{"num_hidden_layers": 11, "hidden_size": 384, "num_attention_heads": 3, "num_key_value_heads": 1, "head_dim": 128, "intermediate_size": 2048, "vocab_size": 6146, "hidden_act": "swiglu", "norm": "rmsnorm", "norm_place": "pre", "norm_eps": 1e-05, "positions": "rope", "rope_theta": 10000.0, "rope_fraction": 1.0, "qk_norm": false, "attn_scale": 0.0884, "bias": "none", "tie_word_embeddings": false, "parallel_block": false, "init": "normal", "init_std_qkv": 0.022, "init_std_o": 0.0, "init_std_up": 0.022, "init_std_down": 0.0, "optimizer": "muon_variant", "learning_rate": 0.00806, "lr_mult_qkv": 0.5, "lr_mult_o": 1.5, "lr_mult_down": 0.7, "beta1": 0.95, "lr_head": 0.00575, "max_grad_norm": 1.0, "warmup_steps": 200, "schedule": "wsd", "decay_fraction": 0.781, "decay_shape": "linear", "final_lr_fraction": 0.05, "batch_tokens": 65536, "max_seq_len": 512, "doc_mask": true, "train_tokens": 442200000, "max_steps": 6748, "dataset": "wikipedia_en"}
MLP neurons of a small language model. Each row is named by its layer, matrix (gate and up: input weights) and neuron, and shows model dimensions 0-255. Each number is 128 + 24 x the weight over its row's rms, rounded and kept within 0 to 255. Numbers have three digits each. A neuron's up and down rows have the sign that makes its largest values positive.
After each neuron's rows, "fires after" lists the tokens most often just before its 100 highest values on Wikipedia text that the model never trained on.

L6.gate441:123125114144116145121163158155108117150136129145140129180079136103165138116093078169161104102156118144113107115125139105170144119104133151109133200130065098088116114095115104102129119149114112142118119127132082115147156100151153140098116103128118121096111094114080152151124099100118122114094114123120144135102124101153149145117159136098165157145150155106078102149114074147119116118116156133104173151152117080108098094107118132143140092146129081098131123095114140112166130103146089153128106161131147101150084171147148142111148117107112135169103117115116134103137107070084091142142163147126134111126137153179128158151146131117129156119142136081139167122100156133108160146103127086150127106188129135184112145133124093156121145120140148177127115137127125083152132123183141
L6.up441:099115127085126124127119157096138124164144109118160165169117147148130159130153047135170119133165132113114134088130122137128142145126127116128096153107110124110145118102186113118164117141085122114132114088097145098144133109117119138125073155174159102131161118114108139121148092135104187091090143118110151166128075102133116134104142113133119106082136053130148120193103101123130112111114124180119127112099138082147143124109138119143074137148119067130137115095134138150141096154128142140146134113116105139133129163103113113100087144153144149110124122137137129168084129161112109163129116130100119120130156117133094175150117101174089150144118140096135139128102131135105118118122116140146120100126121121160132104179114087107133120106139135154123122142158116094160084111141178
fires after: ".", "\n\n", " up", "-", "B", "\n"

L5.gate1409:115142123121091120106155104126123165101159122091149150138125158128121121153161145160137110140069112143121136130098138119158097100117102148115133110130116136150103138160115137128116108153124091090148143128140076142123086115130148109125133152134135120156113120108141139123132103171117158175118127145108113085104099121113161107092118126114091139119080146137104112146092162107072138113132131148120089149133128117157122116108109099152146175160122149096141086122134138100124153141132131099147158111154105122108105110089132129135146106140084132108170129137118124157135115107185142140141111139127155144152147113104142098111112131104135113145158132093150113108185190112120090157124141141134117172105144143168184132095156126150110115113159146157135098163158074124147153133175133
L5.up1409:117096111098121126177109120127118148105127143164134126146119154106127115109095124134127134126082093164159108123105172159129132096103085112126145128150096125096079132154161126132143105119126124149101126122072135094112116110136137084084131190150146091165109124125151092171123196155145108149134108163113086139156066114129127118146176064144151128124138102086144114125099146121137110157152132110180146117107091167111159133156154136127119146127093155128090126101110143155156121113158107143131167149091119134159115122134105150165117115158133129084119122161126148129112109137121090147119132131120132147101127115143153133117137095141132173139115119145195096122104116074130124109114100119152115108079130164127102121159093126113133147111153121082099184123106137116139115118148139
fires after: " C", " c", "C", "==C", " R", " r"

L5.gate1946:102113116114089164163137161125124145085129095114114147172096141153156114073136115114132103095142115121151097100098153112183115116102135160092091153115156146109156143157112134175134133064130123136116135146177121111131119173113160073133130136084162105104140096132149142126122071132149166119077128150176132102140126135132142097117119179138161117127132077116140078129111143131115126136199110100147136139091136094153111121107115133109137140165143183154105127135159141091154114152117139111117102123130069131168114122169141111142125100142117115116159118181134141127158053119178154129153161147127115112087102134107160114131119124094141125164133112148122124126103108093133134140121107146136128128129140116166093093129121118138147130144150112157149088154151130150115132161128147
L5.up1946:139126132150171126149159119117123158111125126146105136137147138074110099134129163125136124092095117136152141145112124130164112139124123145071148173119151073093151139121148111127173108097096168163154132182169094133121093167119157078110088113149148124133115136114156129143132087111073119137096100101148130103135130129175109097130137163126113182113149121136131098149106091131124134130137118078146126113124158121128145136115118089105103127118122168139095135112213160122144123155134174123123118141167109115110164137165137140126116145150121135109149181187140127124156154105105107111135171147129120138106137132107118111136153139160199116136137131162148110122171128075126149112129144166148121150089140124131122125144128113135153148145153117102142089157160137140194120138143160
fires after: "\n", "andidate | Votes |", "|---|---|---|---", " episodes"

L5.gate582:115109136098180075153152147099130159071119126142176157117141156107127162137120105137137126090140138113124142129132083158122117116084117181151124126132092118083128132176159118087127133125110183123132118129149165105099153136141145114092103118118139159078109150149120111105105117137091098112105115131139086169108083145119109155140138138101131092132089145135154157146130112136081121136172104155115140150089106152119140141116141105122136168155171115164103161136084101103108105104194168095168168136131136153090096098120124126135162118120112117111125141142114109137175132106096118114079169162104111091136126144125178063157131151129115143131121166136130118150157159133130157118092122142146119174120139131138125117161148115104115104161109153167122113149130127115132132135139139
L5.up582:139088117113181117119120097096131148103141148151097113161114076126142156130086133142125152137154143106143135118140116129135106068113129104158132157143111078095142153177134130087086118133167175106088133146139150123149143126102129093128140102096131162088151127096158103095113115131119114157107113140125105137160064144131107082147115146131092143107129108134116177168135096100130102113127117118104132135125116115112113131150130105111146157124173113161107163118145141105134126110153201141121124134099120112106140113134154163158134153097126113102135135144103090122152130112120135104132170139095158133142100162137164126156127127120115112118130112150117108120155143144181118128094133092124119165114115131126126114185109102080152119173096104161152142108125149120158157135171108
fires after: "==", ".", " ==", "==History==", "s==", " career=="

L5.gate730:119157132116131137113105151098118150156144105110139117115146121151130172093100132147131170120115139099158124100122124141135130160107128082110102145073141144123154134150120105158129148117119108142112107065144180114144128115152128140145161134128134139109114150116121155127097153111131164141138095124124140110097100135133114126106163086177142103129106135120127134167155130166110129167107137151095092145123161148131088120170143153127104132120110120131122070113114114103136152147145094146145107121151092142138093140157141134146176140122093121130155141151159122156133182110141102144117156108149160096141124103108142157142178133126067088145114080118166117148142137104137099160110114117209109111116129166147133156146129116121170105150111164125144128168169045165127113160124125
L5.up730:166105102134123132164167100144089132102133089132112149135106151191109148125101088123098106094136151136126149143112155152172171142123152123159113074099136148166133124109152146132115130155109116178095112136126150131149172115091114119123120115107122143132089140106151148111093143121149172138155127120095113161098092107123155134143111099143160116087139129114096128140138108113096127139128118136118107154120141142133124105116155148107160134071151124140156064150136139114119146147091155135095126132133080162108150105114146115113091162102093129134127152110170150139137122089150097135108132147131175107110092148089128103124103160095132111132112108151150121104160107122166116114118118115126111120088107135115131112136117092120105062160117097164146184138119126159160124156117134
fires after: "==", " ==", "===", " ro"

L5.gate316:126115132121110115137112123152085152107104124171168146152126095162114100156124135152165099170123112117083152136145090129117141154118144108167121136161143125113125119132115164132148146130147166152109143135137078145117150161129109192154130129133147138104119118148144123152153106155034094131127165114118168138118159109116091146141107095108156115162136152152075130142130088090118186117120151091097131189123114118145164145131143125140193169096145125140092129139109155102102130163124107102109104107103100142118125124164123154085159124099152128099148155145149124120162141155118157147140124152131134119115149105114112105131128137118108138119112095108156120143111138111116171081186168142126118102137117141096153094156112117110131100103183133127148126117102112138073148100128153
L5.up316:116122108180082077122128157158131142175108141145134134182123122101094172135136135159132160112154174106162117098168096127125136136126096134145133164110144100130106100182146133126136126143135109130120123121141142129168132140116079109142137116120114103147103089096121166134116122131138132122158112100127122148138074104109141160105139151129137111106128103148153150147146134084140153166160126134106120146095139148109125115140149099129144100079092142143067067121096148160117113121139132114149135108162137111097084112130174151121115141151135129111094116157138133119069142112122142106136121120123117117103152109080055114127143096125158128119145170155111144118110126129093109127124129137127138129128123109096125134111107158148119113127128142125159155137145139165148075134147118
fires after: " | ", " "

L5.gate1578:107092124121134160146135131113156125132130107162141172160138125135160111104140138155188187137104148108186113127135161137094131069107128112152148139092119136118159098087148105101155151133123179123106120131089109134113125203127128207138114097069137110138162143116121170065067133146136148153107139137088142081139098139161127135122098138114127136122122115099095111125085141102129123120145146152129131106129126100118153129097149117127149168086127074145096143120103129091112119169174131123113166128156150140118090106153104131090085138133104165111110142101143112129134100133114161158135121160142162078134144126115139153110131164136119146106099142131147156114162115110141146148150158129101107142127154107131085116146126106103112137125091122082153154131145147152129131080093123
L5.up1578:161130095110151140129100129126088137129118115131144117143172087085138094150143125104075121095097094153102136103094139133077106115153135120099093118132121106109155147105085158137128092106121131110124144149172143111145126096146132152141136143134157123115119129117105092113108115123092098127112108150127129121119119157153103105138190128142146131121110142132124147119155164137139112125166100129105156141116163096126104125150076066166156130117182141100112143134135081119136166131086130145110108133138138153118123131155117125187128086109126113144143181067112101145117115148151104135138112119101159122130138114129086150130129133099129122145112151127140114181140130131134091099099143149124095144126137118131152123144122154121156104134126150170163139149103133096125171109145106
fires after: ".", "\n\n", ").", "=="

L5.gate190:136146117134134154111155138133205129135158150135173150078131133129136106129160132159153144133119122143155124088107099094137116142079126115133106151173145100091117170150116168147125144127127101180141133123100119133132102138121126123145123118122056134116141105132117129145119114126120140085130171147106128157107142105126103094108098140106117140120065121115125132155086158152141108166150139118128129114113149101129171170147116134112167154104103122143103100168112113065118074149133088086140116092097148107159120109125109127120128125141131151138094109116151157152149134112105119136166135107134103151135111159158109165122087125090119130126139114176171118119121106115119158180124163140118135162133123100115113112167151154110129128165136143112084152072127151111068140116106080
L5.up190:132137110153128107151141159147147114128162109103087135141103147175111176179148168146167130127159107140138137125141131102108110138071134072114091148171090131102140169136143152110119152159175141118125129138121170104109137147132160067131095137159167159124149088137133114192138145088139151127117131159151138093152127139103134125081125156149140120126117135115145134125136152149108152078051132145185111138149105158139167137105102123103112170087162184155146161142110166121122145099121112097140126145081148156081107123156114123148145107121163137112133118097118116142121099125108161161151137108111111090106119122156143134116139122146146139150122073116100102168096160164116128153082109096138129111114103129155174108126126126121136119095106140135173091106085172115087144136121127
fires after: " ", " | ", " un", "', ", " |  | "

L5.gate1489:174110126119140139116154120064108139153137141157104152098165077082059135111121098138108074137111142120143124148134160170143113097133134113106141124176121145072152135138190116112132152098111148131131111152135136108142185140085129122086074112140163177162129074100179159130161110136166166122114139097151137135105141151116117111149104141177156158115132140104111118109125154189118094117140146104109159140136142134095124157128117146115179080107153067133133111114139121090143164092143145112099119135150118138172163118138101142121111137145103124116080155144149113142154168111118092135112124109126150100148102129163105157133137123120127107145128126146131138094155155131124146130123142141155115160152163123175128159115109144145132125130131134137146142130136125122122121131117130
L5.up1489:175080142147078147131140178097112122135135052134101156089143144093140142154141097138113120137077152083131136112126134163143124103100135144105114143128083107121122118096169094121118164097139129132154169136146105103126127118116136150068115132123197145118127075088150122122165095115127140118127145087109096101075082118135091119122114149135139149136157096105130122126129120130091130112095091140148135155117156103063120124160154112124147099138152129142087104134114103138158136113133147123079148110122142129120130106161123096078109095127141133144114143122151142123152167117133169149117138117111145114114087126148121147090110133115127101089163114151111106146156133129101133134106156124132085099112120110154086118130160128140115114148171145162118128147093152156139139109129135
fires after: "\n\n", "\n", " | Title"

L6.gate283:152095149124163127128162113119112130084101112130117168090146122143165144118095123145128101114140129139144141135160171169128092113106181155162114179135122108116175141097120110112153094152151196167147106090125150170102111152124149128136124094106135131160166098105126188138116066119121145115133147122107103133134119179161098119137142148132147148136155117129165121115100148121109161110136073142129114133094146139103165148132148181102111083127134124109131135144099097160117141175126161120130138154111117084141127109132120133125128113134134120110114149112155177136159151128127127155122184150105123095168094178130135164152127138114131134105143139163151132123160131105115141112101112128125090109143156166168107116124116130141139117112152130158141145120134154078160108128154141
L6.up283:165102134102133117137139140094117157155135150147096113127121093106142079103161181148106100096116127089118112113144135130084129141116159117101099119118128095087129103108120165102100090131123128142155119121169115135133111132124160131157089122132156185177132154076131162139162132118105123125141123137109125137189158161151130113172110148135126144126144143182105123082115143117086162085141133126157114119110094132101137141144124110177170104071159136123168107148093138138137142158118107160088104131147131159078115096137125119138115147114086129111148095201187091113116145111113150200148123120126148108130081145096121150135136164143115117093175132088136089126142142117157114134128133075121124140109147160151107119125143122122188150158149113125097087131114168092124128109152096
fires after: "\n\n", ".", "\n"

L5.gate1581:127126149140129138139108135172144095136154149125168137142147147165109117115088188133185097193128129152154117118117101120123159121111125130145110148147131113138112144143153165109093101168140152123110129141140126128098144129136145082142141129136096117132146132122139152096147149152105107109131107161147160120138155147132089094105111162157140197128122145106107096131111134126116141078129176074174115139147154152135145116109112090141176120075126137100130113120112139143079156154130144087136122108111163143141094151132159125145120113134190182092112107146117156126170121112133132141187149081107121129128122122164116155119110097136144131121144106142095144159110087102117155106126117115137170131145094127155118095140099139103128172086157149108164162094108105142102155164134121
L5.up1581:098124103162089134137120123161126126119128131118153170086118152142115120221112099150143154141135099110107116135150107101114127137097131113117109140150173125125091146105150164134125160114171124121150154117157149146115086157125122138179143156119137159121109152185086111135171138111109146140094113126128184108155135132101121120168115119135157139112160142113166112144131119120140155153155131090168118140129148098110120144149104124151187096092128121126098081137150140108122116132142138118131112125134142140111119130115103124167133130143140138103119089156106139108165137135114139128156090136121136130130123120130122158107079113112158150135132187108152107149125103135095122113092146103113164166150126097098118090188138119111115130145144111083132137143129130114135140126126119
fires after: " | ", " ", "–", ",", " |  | "

L5.gate623:094153140167111130095109129120156095142127145098130187135125095153120096118133132138164117140060092160131162152102149131120133079130149144119134145086104119139125131131062110121099141103127133156094136156121107116160154082142143100122148101091103153098138128135121124176114098105139155140100158150128130125157177138114145127130143133180132127128125156093101091111112112134109129152147132111114171139108126098145127105116097154103137169171101170106114096142150164092176164150111124139107141160144131071145159119148083136146120151153140165124135106116134124083140116126151119126078175116081111138107089142127099152151140135098104109124121071123128129155133104154095140122132120091107131129109168152095104119104200108143126117094124074135141117128133140154152083144109155
L5.up623:095099124134131089123143128134104126128108139102121154146159128189167109148102108123142129148105132108090103154085147131084128066154136170098127144131150128150149161167119165102128206084087133113106133101097090130151140165096131149151138129102116189146119133171146117148096117128188138129093118125125115103190145141124121130121122170134149109107116117141147119083085166120181122147149166101083118104104135085157131090135118157107120107134114179089079138141163133120116129134133131134141099132136162068100138171107133131127136114163172172103129090120142110119142136139116137114086116108092160122169087152157142118115113087116119135113131147151132087177120094135120144127126109116102112147081104156128134126100115127141089112089109094106106125138112137153108123147082134
fires after: " w", "w", " v", "b", "\n\n"